Weights of a small transformer language model: vocabulary 8192, 372M tokens.
MLP neurons of a small language model. Each row is named by its layer, matrix (up: input weights) and neuron, and shows model dimensions 16-143. Each number is 500 + 50 x the weight over its row's rms, rounded and kept within 0 to 999. Numbers have three digits each.
After each neuron's rows, "fires on" lists the tokens most often at its 100 highest values on Wikipedia text that the model never trained on.

L7.up202:477537482448530553558456525598440519541544512449548533462533512511501563517561470497500467557483509440482543459439654485502528539446441527488538614430460484479430482485571381487492490470504414474560591478490527461510551551470476547517482470595552538462521548469490533482515546576451475479489487528501457469492496513533575520510440553623481466489486448497528521531476462480439454474468
fires on: " \"", ".", "-", " there", "'"

L5.up80:461477456501538453492522433610549426507501531529371510474534457505516558574493510493499514479566532523500591434477488389431461444476466445466464528483519456544486475585408512441554442499516506565560539502462433494569532561538476462489556531456599467509476537573472449466474522503410503547545418569512488413508510512507465558549476474467466552653518528549463490502480488436586568479459
fires on: "9", "0", " century", ",", " (", "7"

L5.up440:580548509476498550467468539526537506481441469503473580499565450560536465489553523619550609582482425527547514548422413421464513457480498488490624509374542555454425501595521562493415447480521542540411547559515498570483551365487447504557447578512421495440564508430511449533451526533535544530438516499505460563469455454454504533525554443388576470553581375484513421495447428456548454483535
fires on: " f", " re", " b", "4", "f"

L4.up638:514492594480550427447472514465584407533493471539440469464526443548456504497454555533515486456471465490531522484549463483492537490538554459432497462556492482576531487463481626557446487523534349600612521524472584524463501490510555536526454518493493489571494448504468485538483448449438497449513539530439457554571412476518598456529490453492469475561435429492608444430480539467557483537535
fires on: "–", " –", " (", ",", " "

L4.up417:521457333453507494555498471616537403489522511517535507504588490492467478524513531525401478521528513572487459517414533532509508460529487505492417438468499510622470517517462511521513519522428545559512551449430602480527531543543486552438511528487489432512480420561453555478519452485535488546455480422537516462474494412517456570475423549485473471495534525491448524473564488433447501460502
fires on: ".", "te", "ent", "ce"

L7.up216:503484501581502455541407538527595520490497503443467538508600527411532466388492457569499504599617540559485584539488476522518406518469465522476419542516487503625421479452451549530526492449501509556362516541479571528444504510527507403561503550453482548535434443546484558519454480454456502579488515563513526412348462554349417483555498485487404498548501429454447479549445504508503566503500
fires on: " T", " known", "0", "\n", "1", "designated"

L5.up426:550529522463622492474504476536589493479521405580585460513424451443560527437459538503441438510438572485477458558532406468455489456503541530489571425529494501510539537495465518496447509462486496409525461483458495557505502510511473533455453451531521558476515363529540489492474575417523437492500431454460529504419515534545570494472455508453471539445522490427521524497506537441587528571416
fires on: "s", " a", " ", "ou", "h", "ar"

L5.up781:494503560524552507503398441469509506525554604425479474496521451561479493561475626535443448542580480484545481471459497566483457454558446513459497389504564570458452557556490566548491474490466455496435535506512576450555480520506482483590427479426441553471491487373518640513522433467546451498521550403535544453489571426583439491523420443506437434480494458535499544514583505428525582520596
fires on: " ", " the", "2", " that", " this", "1"

L4.up113:502483462518598486431452477464523564486458511509575540485519535423568509458576555497496495526569535515496498634377486495621515413512517485417486435445442485496517478552498490542516492451423426502419584475461399559416535479527507416458519457405475499519554570414583453465436570504515562512447520556523453432467475431497547538501490461461597485414506513453400515467562479619464463526344
fires on: " a", " re", "c", " he", " most", " part"

L5.up112:537368453507482396498475466523513504471582456548457423468443449456496461467431425510473536522530531503486506514484458506517469554442554534501516487404520531456504455478617451516678453486521457514547577474409469499485561574509533477571455541470563496468580468509533508433487567490452576500461564435478434481494541478466557465440560401433424492545592605489543466488521571420562555502510
fires on: "er", "ing", "'", "s", "men", "ive"

L4.up0:647481467501530446494431426515511463502387526511564534490587570488468543491582507500549503540503529634558477496360505559550586461462513498471478544507438517576430501507548469532477517625527431411462450548488501469538453517580469462569425486528513520524467531408573513446413468502526466459524418482552392511562399453541516524453533363433535561537476546525548555509480555450521547448557
fires on: ".", " of", " to"

L5.up985:583571571446429489437573489464453602461551478472536462501502586562487536555566583501387544527512514523534521492530531519551517548505506444518464459481495444480400520424532470512444395463497455482522528465519456521428523536618446433621519480512422516557516518553527462521475550457584471487589503471516435488499557455484486448546587488450573570529543516442454582423579411525476401542465
fires on: " Se", "\n", " Re", " Ba", "u", "s"

L7.up777:563556542517396478566522458488485538410552472496497445473539527569546491549514545508468439481480453468559463583523542556506476495417583574468527427523507513528602450485429394555524541510602450550574488520556582419483641542526429461553543553382554496552509471477510485567501519473430485495538455538544435466530460543413448509495531476507574445527495489470425496429528465494515512503570
fires on: "\n", "s", " ", "-", " and"

L4.up272:492459526483577517470537494517522524470415459433516370559500499520454450506536474584433507459507574488503515517552377550466431509370637479526446509477471582493464404480497494513419448569504582440580504538563469468507459482524482441453534528514513526466501464528550460517430547543527467363458467504630514426500478464406470563582489484538412503530537560437513520496493542509507409544516
fires on: "s", "y", "th", "el", "ly"

L7.up134:517484438513447469449458540465510538554488431507636464425539485532503602474511490488551526387420501532521484439509496485446468509447567462445562503494583489583526479496478549529522476452557571511583535527488487460530528449492519441573535512543468513470470569569535424540489449596432516536512434554494467523514499466432441558491490544422438481505498494474485435505539395533498569412414
fires on: ",", " |", "-"

L5.up373:564529567539516463467488456589534554510571473425516563500510582480554466482523515545458422558513474525501488491518454435474531433438515451600442545609588532497564463586456466599542530477437622478547434470553529455510470467511550472482554518400449529428574517420619539543363472523551457510505524458504348521402534518481489492573505504467543513492572396474522470469571503469593426467439
fires on: "-", "s", "9", "1", "(", "0"

L5.up461:412462435497532472500559428513522539503402459481514595499522427514506467442645390499486525471448440510521503509484520563510487473475532544474587444437534490626486519543469437546512553491560480483527552475496517522546454528468497503537610526560660466475528554537582392433475481422477515494455518466466455525451413426519518503451497461526495533452467513531463545546553467540553499531429
fires on: "'", " in", " on", " made", " had"

L7.up204:472476506536515469501428485567513512523481458517506508554592537472567486504502515562614498591490404514540416481521546392559543468461549493455473565458545394547502517541512508494477542444525478596513546577552488465545584562540492531460429568494566489548514459477575498491493482514484481418620447527525477519540451415522548482478495528500524384533500377421523523470568481524517427484510
fires on: "\n", ",", "0", "-", "---|---|---|---|", "."

L4.up297:492523492505554498481477539496549486424551400488467424443554514490572527524496594493455467542580583510560511438677520545520521462468482484544493521464561438426394522382374589588535505487452524546492470588447449522521498449459464414496507521549534493532446459457503515577546501524567571542416489549554535552506389539609479628436515501466495545469499452390487437420527392472475467472483
fires on: " to", " and", " –", "-", ",", "er"

L5.up353:546514546576524606459400418412596432556436567498498520551458597512447545506472524525518507503561515437534526475468548469425548456478557508370552468463542536511532462519518527521491537550523534489520443482525519498541553436482513485534452475430512522435409467492430468529526500560478458536482549493494463453468512451568485380572496360498582475500495506538494495381488542409530446473554
fires on: " |", " ", " of", "|"

L5.up858:465533490446447453546525453502463481542542483528635388505634554410500574519524469444556444491508535454502484414521508501517417519571580433554548495460496437460525435452546541563548466617489503476503495535567499602461441505501426420499491424495474654487398537362491441450405432523441515444528492571531588466530579530490568414554520489499509463440475516507459498536535564445536460462489
fires on: "s", "e", "ce"

L7.up410:497504426512479448450483537477579490540477455457472552471548469447611510612455457509463536493582468495522520493538526501528496544518479507525418501381405520498496518538537540494507509434517406499483375413525543460442487410508457539473465545457426445452521446461513534493491629532474437483495435546503413551492504500471510533573469551651510494424472485520488485454472492545437442471502
fires on: "8", "id", "ul", "il", "7"

L5.up892:622552596525492484499492515586524540448478475474523558509468531506531447538470507420404479511530564502456480520485476499529437535510434504434465443599549531443499453503496463580461501543387520572515455482447469457503477535465452438488532553496477527563490424484442508551527561474536451497541479392553525450588595426430571480495497492492580458489466444578499461393418624415486444419514
fires on: "e", "i", "y", "cy", "um", "m"

L5.up58:485415446480494463489478557498491499580498508500568431551485520414561520511455569476538454513420497466521352429518471488508525485524555526504481536509501524490436538534471570585540491537558596563608482463477558486531560496508477556506534504470484453462512496488556477503494507561562475439517505521551484403549515514531475458531487555417467513455565508346550581442574395534458415422435
fires on: "\n", ",", " and", ")", " /", "-"

L4.up167:548448550540435510556486540484517532519462599492355569418523550568491486552513413475437537500481507562461460478424549538553563466473547560557480396499520580553490535452435597531496562490522506555469574538511500467494457452509544459522421502535590530388429453529497484537488486464499486458572545582483556450510471487441598452476520477525407491495515522432533508584481525441452505472474
fires on: "in", " con", "con", " ex", " Con"

L4.up928:496549567413457572588447494504461527477490428469528513479565600534436429496477502553524470442528449413453446434453476572583347399526554401499566516459495537498502422461420403481454589438528606473498534476520449541475504510486511550527478409509511543511525472471514447502567518536549433554596508499457577473505534514480481483479555545522544461521554630530453492470552576416630432502539
fires on: "s"

L7.up603:563451436455529488507494516541407562567500485510430448480486521470378511501473505524456433570455481496469512492427545501551445475477471484540450509456550595485553507486430587575561386472567505438463442441462526547512425476510652492519531508568481480536456538493462539479478535497438439479518465492600573507439581502463553542511536574452517456446569421482560475488456437492502485411502
fires on: " \"", " de", "-", "1", "'", "de"

L4.up490:548581436466507535471522526451475427498527415599495522528580458515500530492444544457487588586435570576475517477385464433535425549473408518398373465509418497518543445458536597526428511494426497506441455482539447455501581432460514532546516594515570448397531499454435381614478483467518536512514529455507449468460448523609483490530485498461546524541588560488457520475605499456481510460478
fires on: " of", " =", " with", "ed", " in", " to"

L5.up972:487527514482486483549495535497580471512404499534486557474549504479463570446404551462543534516489438615518453385457630580451519436487442560548447550487506561519536507535483460423653442445535510467539450476502502486521458504457458492497561523559497587535396504537474508468473481513476447482528410518602559540478523549553575546528480544489484472463516511506505519482501564503438498560441
fires on: "-", "'", " \""

L4.up525:558540559499406543517492485563433476456440512478530479404513455518499570497499472499502584470499497537463535482532534577473512522426461568472497438499543448528423508505546442492585528446511554506448515519547519572501611595467468543485550587481460536526516494452499520421570475451460536472538535496488595458544467514535425485400535504520499465553496459491427536452622439539514383422379
fires on: " and", "op", "-", "ur", " "

L5.up172:524500534508477460558534593562569420634509481497556506447526483505477450440533541423427434573566478471500481475459462472533452433621486520514486488463465532462487540515460538544621442481474477493572477486481418541535426458539558472453538548422506497571441546448601566556510541554465604541504480444490496520537577469439530529556418488477478457437528454533566448395430482520491515544427
fires on: "o", "en", "ing", "e", " not"

L7.up136:485471510500490474461466531455444531482510506572573459446511512573482452389444471477505454558435512557444459547573527497533533457491440578478477460549548511512584438505403559430549489557407503508471436472427480563436511391491579451568522551585453513561598444414518516531443465529553476540570488450527480471513477534515481515537414561541512515578548510516496553606514547542530450604487
fires on: " was", " Do", " do", " does", " did"

L5.up899:533513499438478514504448562456525551469456516619497630568483516444508551412538511517448429418505548568470503508522539548565499517474546545534455469538537458529492516499535555492460437459512568564469513555426437537471481568496415484533481464477509352585443420485543431568567419504563491370474516506509542467511439494462620523528557547569489467535540534514471509565495459503536492524390
fires on: "0", " of", " in", " higher", "5", " Average"

L4.up298:540408507513475515422397511479502516478509485507543472430510471460478448539488536533519516530544479516457575458533481493504566537465481575372484548543431488529607473504598403524578529500510519506466536554501444491478467488490545524527468493516466533487439609512519623437491464492473523512521357513505473462356543478488506502505491436569459484480497455552434508420467441505537429433506
fires on: "el", "a", "e", "an"

L7.up602:463571567499557535508475515485501475550489570432495556432579576472552436491501479473531547556514484497540513437550413534587487552619497608486531500493454492477565601540499512546576530532487526596501468500521453545527399467514579520632484556433459565404576404490490460449413474467545596387551411454400549551496469480523592470541521534542443444505505402454517462441416434513399453528496
fires on: "6", "9", "7", "8"

L5.up726:566542451426429482481445506483476502477558525540514502439513427430566492511532441534508463536516536527556567460490410530438463462415468559455440522491468480487477515471445459531460466548544435523543553405521491543502509584501420586392526573522501605398523492436535505434588477462471413446469571508458491479570508523516484432541586464568538470488620521489489441589459476520441529514531
fires on: "p", "r", "ra", "c", "t", "b"

L7.up672:423551465475459439544490514549519449417477366430544515476476521421529465463554548528432502461454459544548591484443577527510546494508542540509481495550440485487535545522496565546589520577498513548484520559557638580481507572504556485492466520484565530534534485526500518496543483455478455500549428521581493476492594494534471495518453476522484521446578485490483473458488527467463503528622
fires on: "s", "e", "ped", "jun", "ed", "-"

L4.up345:516431530562447421553459437542561534470546491575521552550534546431459435408462513493494416492526483448499559509529539498462484499521559562476440366434542447530456546614525534518518593508558499540528515467547516532546478478446456480434512478426539534541487433480419490468552499470477497473570556461500500601564487488468492560447438584494498477476538530456470525480464536486458560493450
fires on: " |", " ", "---|---|---|---|", "\n"

L7.up635:482521498481394614545555456495490553491451538461516493518546564409506530514613416605456436482478511470561476476522486485612529540436442547438527443436483467523550474588448522485546518535408547500541464509496487556528471492640518517603426530490530446530458568505434501515549464433510514468457547574538551509437473459445580521462556475511541446551533469504522501484505481449434380558487
fires on: "ci", "se", "s", "in", "th", "ce"

L5.up793:531552506557607552477566427569572532419505566460466442504488564521461454540418474445552522494586523619514474512538455526462442443463508535501512523514497515467576526425488448510514530444438567431588482423550535549482560494458555514542537482470506497447508467578549616439524497484571494518498521442446435477498498537516516553421526494490479307516483429464483590572508609487495520404496
fires on: " ", ".", "s", "1", "er", "vi"

L5.up98:480484501534420507506495416512516497553519594554452388535556474433602548480558501553509521518562518519505398505565533484500334525566581504443535550467385473575584470560528571561425480485435414493549469498552506492513415538531481503491467520527511532495611560501520477482473501562470542472455645507596515482472474544493442576522438511481546483436506489505480519536585520422564532469399
fires on: "s", "1", "y"

L5.up161:506477567495510407483618447559536601486481491554500519470442527541444570552501377489479493518560503465510546501519532556461433524533492525571452485517509566465491521491616517566504462490451541469621513504487442500475542481479483464492438566555510451508496497491559490499556509376462460479410474448461435478399562521511514427533476484603501486555512464518487581503470484461533414511490
fires on: "'", "\"", "ing", " "

L4.up212:578543491484545478503564590512558513503464480541584451491518507522470448536523512418500511502450515517491473490535462566548484554486511510466520474549607468450476544471486506545497488529510400414552529545382506487514513453534447348535497443541696436564559526505495483493457538497519439529549453499548427483465501451477501556541536422455478526436453515518465560553439517530478490426581
fires on: ".", " film", "et", "und", "'", " town"

L5.up536:467505482567520526582479429510508495419462421524488495572414481440468513545423432461527527545459503646481495461432597489503525526657508577457476458502559458456578526489467566489398491515493439499490518491543369492423416505476465540488556515518473514485453449461482434482531472531498564455432564542579440546512502462470620558497519478378522455519547502510438447488493567517493490420476
fires on: " re", ":", " ", " p", " in"

L4.up709:458511417559556507518464412436492503568426459538535506634466471512541508461464359436463469517432472454454476490457468536532437482471548553510535635406515528555449557560594485573516448540506491518527561512445547504421574483578529431419522492490563461450449555543502489467467569485497556469522609437538450522491483490497445564387387573593491499484522515455578476447501482427486522557452
fires on: " to", " with", " of", ";", " by"

L7.up755:538500433502541501510407432477473578499410493551488470573431456540586479521499433477544491510452519520589472532554398476385542558450564567456501470536507500530572425511448435460416473530551498505522488431530535473557454513431468496511557471562507501422525548518516540557499507485523473430530526478582499577583457457477482527530553391450481432509464530459522466384510375562480382534522
fires on: "p", "ol", "l", "ch", "c"

L7.up298:526469457613469501370476447536490510539437524556476594442433587554561483530565459426482451478392490563468527547457577460489511448427495528464546507541526492507578480522456430503482494510466537530492534565538468474464482502534536468544511489524444437521544509471521391497527452615500549448505555440524534531489481437524570553547526460420530425447527486569466550585511578487468516532447
fires on: " in", " was", " went"

L7.up217:474510575525576403429434522504540554470506531490384444533481454451451574476437538547382457566596575477457515557503513518439559540473563581563524396558550473600518512427472550523427487427459456537494542545479540545459522421495528470452524478429531527407570476449530445489546465440577383481472452558558497510472523469557440507517393535480388513474512424528443485514516471491462513503510
fires on: " ", "1", "2"

L5.up982:506566505458491447616486534451470470566461468500410457470524467507436527582496439521513505465470605375483443469487478433451458517472572479431554550468608496495564496464531479591500501519485417517504470608508516448443597615517562597514421570541480514524544475420579499549471474546555522499550481505561437446513489520493493502401481497452383559486530520464420480428500428453508428552569
fires on: "-", " of", " and", " –", " the"

L5.up777:544535598506562402522475491441485384555484472489432600482428548600534498521513503488578523467464545419427555533386394480492584549504456455493447396480601408570548536519564614419490502532448513572478458456416453525554399520498451468403489529546504550585485452500567633458554480497499435472417497586505545482457472485445480477521531454521544469462571586384470536504466512452515514535496
fires on: "ly", "d", "di", "ably", " |"

L4.up523:574543563423482516427455488505587538419459465472389546496507486448418544586451509576519458488492544542400411557531472452442485475493512553519486498474522535378545533540397538456478495539471480560521443533548461535548511477423593483607453523509517517472538488506507538462498428503521506496627504487437430499488491466468494456456528591537618543432456502529501480444597554455519531515473
fires on: "s", ",", "g", " appearances", "cor"

L5.up345:528521454494595470523446477552582490441592542450454534514599556544507560463526550405575482513515514506475447425529448452571493376395477454458529458497502522500529440465507509546486511509467418489579406439458560497483538467428536464622477474452548518588504432505429493584511556522519422495498519515488485524448432449530508442481525475445488524488466534528468451398481485500518516560557
fires on: ",", " "

L7.up587:500421521515524557593481501501487523421529448466566407536403532609458579477544447519484486554425557616439446493478412592480451445544525599482501349521496510488544519459464524495496541466506587451490465464459497519458506473475551427488498393424488529518493486485492536497477470476484488473499467475456503549507452495552519434580503448451521510529585441502472453595455448558435510522604
fires on: " |", " /", ";"

L4.up985:492524457547398479485510461500450516458395459492595452590564507505425481454541521535538499587501497560547534510482575436490525516496508542594473459475455583473498566447552529484401443504520484451562621497384391474503508488443502475507533519574534414613530544540486427381491440476539549537458497433514575513514548419464543508478555500477503559455554552468516455469444516480529438477542
fires on: ".", "/", " Apps", "e", " film", "Ma"

L7.up609:494476433509487452454494442513506462567565486516493529560450506540482446410489398533395397529478507503504508392508461516582541469539535558521524626451482571499479649551469486525511448471474513580563575462449526507475486498458493561455617521449561539509556427533474612496521468523444546416524530491502423463464485520521456492530464448527458470464541393462443568455500444504582513488578
fires on: " of", "s", "0", "to", ".", " with"

L5.up973:521465432463541537511471494532553553461500408443504519441449492435601457454520512535460580529466457570586475487484474502513404452518560522583405522502560530446400578407535452592477551505500520568481650541456536468483519548466537534403525475417513473460600421442453528537449502481516423469629542559434535513515511529544474522473524442438568471485547581489445394438441483532496469500537
fires on: "s", "p", "m", "c", "cc"

L5.up940:414462552548426501426463455526490426576499499536522485499481454458533537505519525521394586431474497571471552443426499418483550561469521515456519466528584473425537515414489423476568508474543445401424482550546592501511496557463445481550494523554509457526436448501651525497458499506472567454551531403609517458539396578476498494534553544496489499454504544422500484489577522549452470474412
fires on: "-", " ", "ped", "ed"

L5.up516:521466504451476410408456501579563476473510467563402505486541473540554531484488499432491435558465510582519482529476459415498505504581493535512392484556533493421512439426455494458595554497524457507518378516504492496554517523423515398428527525476561542464608518466519451478495520559472505496493516599510552482370537472584524623479434527483468492501471468467442475465391606516565499492571
fires on: "9", "2", " ", "6", "7", "8"

L5.up640:420537406395489484478508515582444483524535392379504431463515597397579549555552396531502441533548463509513459534527551539526527471573455504487490501400510539562541552487600415514587485527481554432444531511519512603451559547473534499465469456509567548446427515457522531517537549538418549521557529568537483502530547415541544506591554495544490462369497440519471503566451453461553450486548
fires on: "e", "ot", "in", "re", "ir", "op"

L5.up62:458501512495638474474601483540468481600625548534482508432448516471464579438496480420480439465477552456502518498529501417525576486494516504454482504607457532514556473497510517534520461462457505420452513524625480494564456455579445517461525469551585380538439498480509569485513578536463464561429504543412577511465501493568516504471441499544520480574592453531422428505433448555485476535499
fires on: " or", " more", " as", " being", " is", " be"

L4.up813:542447558532518485547616508562597485458513455548535564490497376515542500496460372545563510509527566463506475565522590545448443533467402462512479490539566505516537551545582370564454526478457519557569571553393542506569488511542492494452523464504501451461618497516571586482547488417462503498463469339532514430482598522475480480497480493518509479538380411468484533473485514564411468448489
fires on: "'", " ", "M"

L4.up740:531563650443505448463501563566532436409570472518510478565438509557458483584504482589504581361492576486530449496489545505442523439475490501518455542477401506518530500509523577576401573525425504453520554563505500445550437493420458405440437548492459586573434505514448527481426605491443424522454549455461462473532547451410530398531513484504458482517569533474485462483509457391598458613603
fires on: "s", " her", "e", "y", "our"

L7.up336:526614463491397539413560574467480500443457606555503495483583460493391498464452429506510495491464585453487445449540438471541519475373442485429511570455555521544485510507529415539552522556514623492474497604462584491510459572459524473543493451529510537590440457489562511484491435509494543503511518500554457464572571468565510524539462439481496477522582415477478527534481462441541436522404
fires on: "M", "′", "th", "in", "w"

L5.up41:520538510462433479519498514530552487491431460546458545516462575449546548407533520541558421441415595446548531484455456433469521576514428530446422519536413494451542506578471551447427518562504536546513469467434474558605494501404423453504454457527489552511437452490489535506412548458518555528439619461574451519498490500442508509560483525511529482566499498428516458430531427523493509497492
fires on: " to", " |", "to", "e", "d", ")"

L5.up843:529448423493621591551513536388537419542478502483523538538516534599513557475364562416498458452477513519607522471587461535493561506527540508498524476524576443550487518512510405543398504489508527553455507453497620468529483413479580511579458407530496500405487501498419423546538388542489495559516511466469509529508465547519530471491398530502519464489488449488380465430464444481570464451508
fires on: " ", ",", "-", "|"

L5.up16:526548535524411496518464473547501463523472565503384443520492498429590500549389611471522433402546563439501400406477485532557506486554593513434477546503467520419516483484621525598495540470494426558564452399476623573573497518515526624466386541547480536480537448513566499466458462538513463511597476523577579537480502542515431484484510450503436565425501460513538492457449532530609493468442
fires on: "-", "ed", " and", " (", " or", "or"

L5.up88:481515500447531492560564485493544482437554539486447438437556555542522398511464551613392506452449504469510448533482519538549513535462456442476476485651601466476499583539576478568611412450462502588518511506488433516517487536472452447511502465632471505509458476491424519503568449476482585540474428496555509513520461508544422555450449409515468501461534510443477535503460530510562479433531
fires on: "ra", "i", "er", "ru", "r"

L7.up434:542561478478591419397512520534578466456399478446570506505518578490443608522444543525497488549443493458570577458499524529497511481456476528498518556566565437403473471408398533550573431487487484427507562544550454585490544448583528479497528412443498396472443510510462572530516527515531472475428503600539504516519536516528539575553396504546458524531581432481518410502538446468529521483466
fires on: ",", " and"

L5.up884:509523482493526539461473527520502534427602418497515499538511596512450510369450531501586494568544516496615508517515482560578551467503429552522526494591488489452481440406404440513489576510456521512503485454512615497567426504585511498536517533513495496523546573506586501509514536570562490456439539563432416497337542569476523504433546490476483493437477451591519476464493536430593556524502
fires on: "s", " ", "es", "'", "ic", "ter"

L4.up269:570471468581575494465492465441566423457408498446588510482492430442504576484471505454518455575453458592585520564480515401405489353572410559524493516498473521552452516497439514580459476534420507536374600493556522518467546541498447487549500540475486482615551484353492508497496467445560513531505426531554521471549478463456522507476479421435565482478491393440507373571555411472501425415432
fires on: " and", " re", " most", ",", " or", " in"

L5.up56:469477489457546493487559559510481530573466471620520517530498503488469458539561585542508535528441482520518419560502482498408503492468479548513546451546522472440447445501468586519548545498403560557503546596507529555478536502534512489489543463475581495471575628498538533485554527590370505539567443462557535492527566525511502474538459460471473421494513490510562434468472496519430468573592
fires on: "s", "cu", "e", "o"

L7.up451:470464417565505420525496574524509547515597441529425491473407394611474556537450482539502614503474516545544515519524500473489625521460394465441544522433514476515450578586499584475510504460512473468443517570503575512436478505483538409562447462452510587462484499507503473551556553639515450432450547479483543455478524446346483530508508533474555495539592416531605431529463466571404506474459
fires on: "c", "f", "b", "th", " f", "d"

L5.up817:529452537485473423510495478541467417579538494521479528552492549437540438503567494556507479584550496521449553483617515474599488463557469486538479476550480581516553505513520562426531518462504568489464480430459403565378467489506514424611488501469507521497484533509541547462485486459534376494565502470570560574506513530549590522474510469611523471497489473477532488519418577580606392420569
fires on: "a", "ra", "o", "na", "ly", "e"

L7.up403:496392505506489547547523479551491474480511500573545486595463446417453490473383488452500538587389455564483516470516599548469496449524547445491496554532524493578486514591454627487433495436450503483528553454553423558543506516449469432536530489512524430497555466512433511569512476496576482495530564571469547517530547519450453529524480589530533472411470427511509387511517447502469425462547
fires on: " ", " C"

L4.up169:526399471589437436533479574549522463505485604370572495449402529518426588440499510492433563495457517550396511530472490476452417482581492568508510499443487570482504419465462547501602590391447461555496523521499551495523369464515514532489480501459511482493503559395489443474523567464498453539594510509483525457536556491597556574490502511354471447585540455527501504492540504476571547495501
fires on: "s", "-", " for", " |"

L5.up418:545484490590501596489459465545509469557532489545584573506561561548469494402548542591493471534464517578511496523455491372524536524470461493439560413523517400530533447469544463499516518467450478576526554375585501533473445441531452457558482497577543492403453564430481482530395452535450505449421412444490505484529505455519443492510444464510485460439601542515497550504523501496479542476518
fires on: "ly", " be", " is", " was", " more"

L7.up417:522574532449523505489508510495647550472508536533443390457503483504506551574438529579511571457531451452446445558449521568468436491522602518486474487573492381440549486512461474455453560505432540538532468528447535566507568558459555610480536508531532517530476477476481419606551414459439602563502395512444489475551438541447503497452438608521548509497548502464499442489599459450496451560504
fires on: "s", ",", " K", " S", "up"

L5.up1009:488488576579492515504433471511563493577513465560555479489563430389516612526537432461608579458580517470480591439469521471442375516587370524444450506525548537583485569561565556536416586512577444558493458532501523469456538464507561484576452499427560518559544536502512487433474542470543550519545496477507509432544431425468519489438462535589377536469494518408492554500427511537486493480594
fires on: " the", "\n", " ", "0", " ("

L5.up419:551493526485512497410480507494532472425440498528454396568505530539557457533555531488406453498590412466519529464460563545494541453498643521393516415612578534558565564472413496392435468537485501454435538449506384627483577426498426433473463567423503465502483481467449520545541565493512554522545503524493383461472537420451441546613446532540579482500494565477480468455471484464529556481513
fires on: " ", "et", "|", "\n", "o", "en"

L7.up1012:454516461453619394523543487481562531496486594491454433514479605556477608517575482556508492554472535514460494549415533537518501466416513487444542565492534573518525562468512560489582524541495516434419486527446528509447496508547443579541534538614516442471551461462459501479451493489448503456463493498493481453432445391534488529500531406401590547604462506559459501407441509474566497549514
fires on: " of", " \"", ":", "2", " in", " the"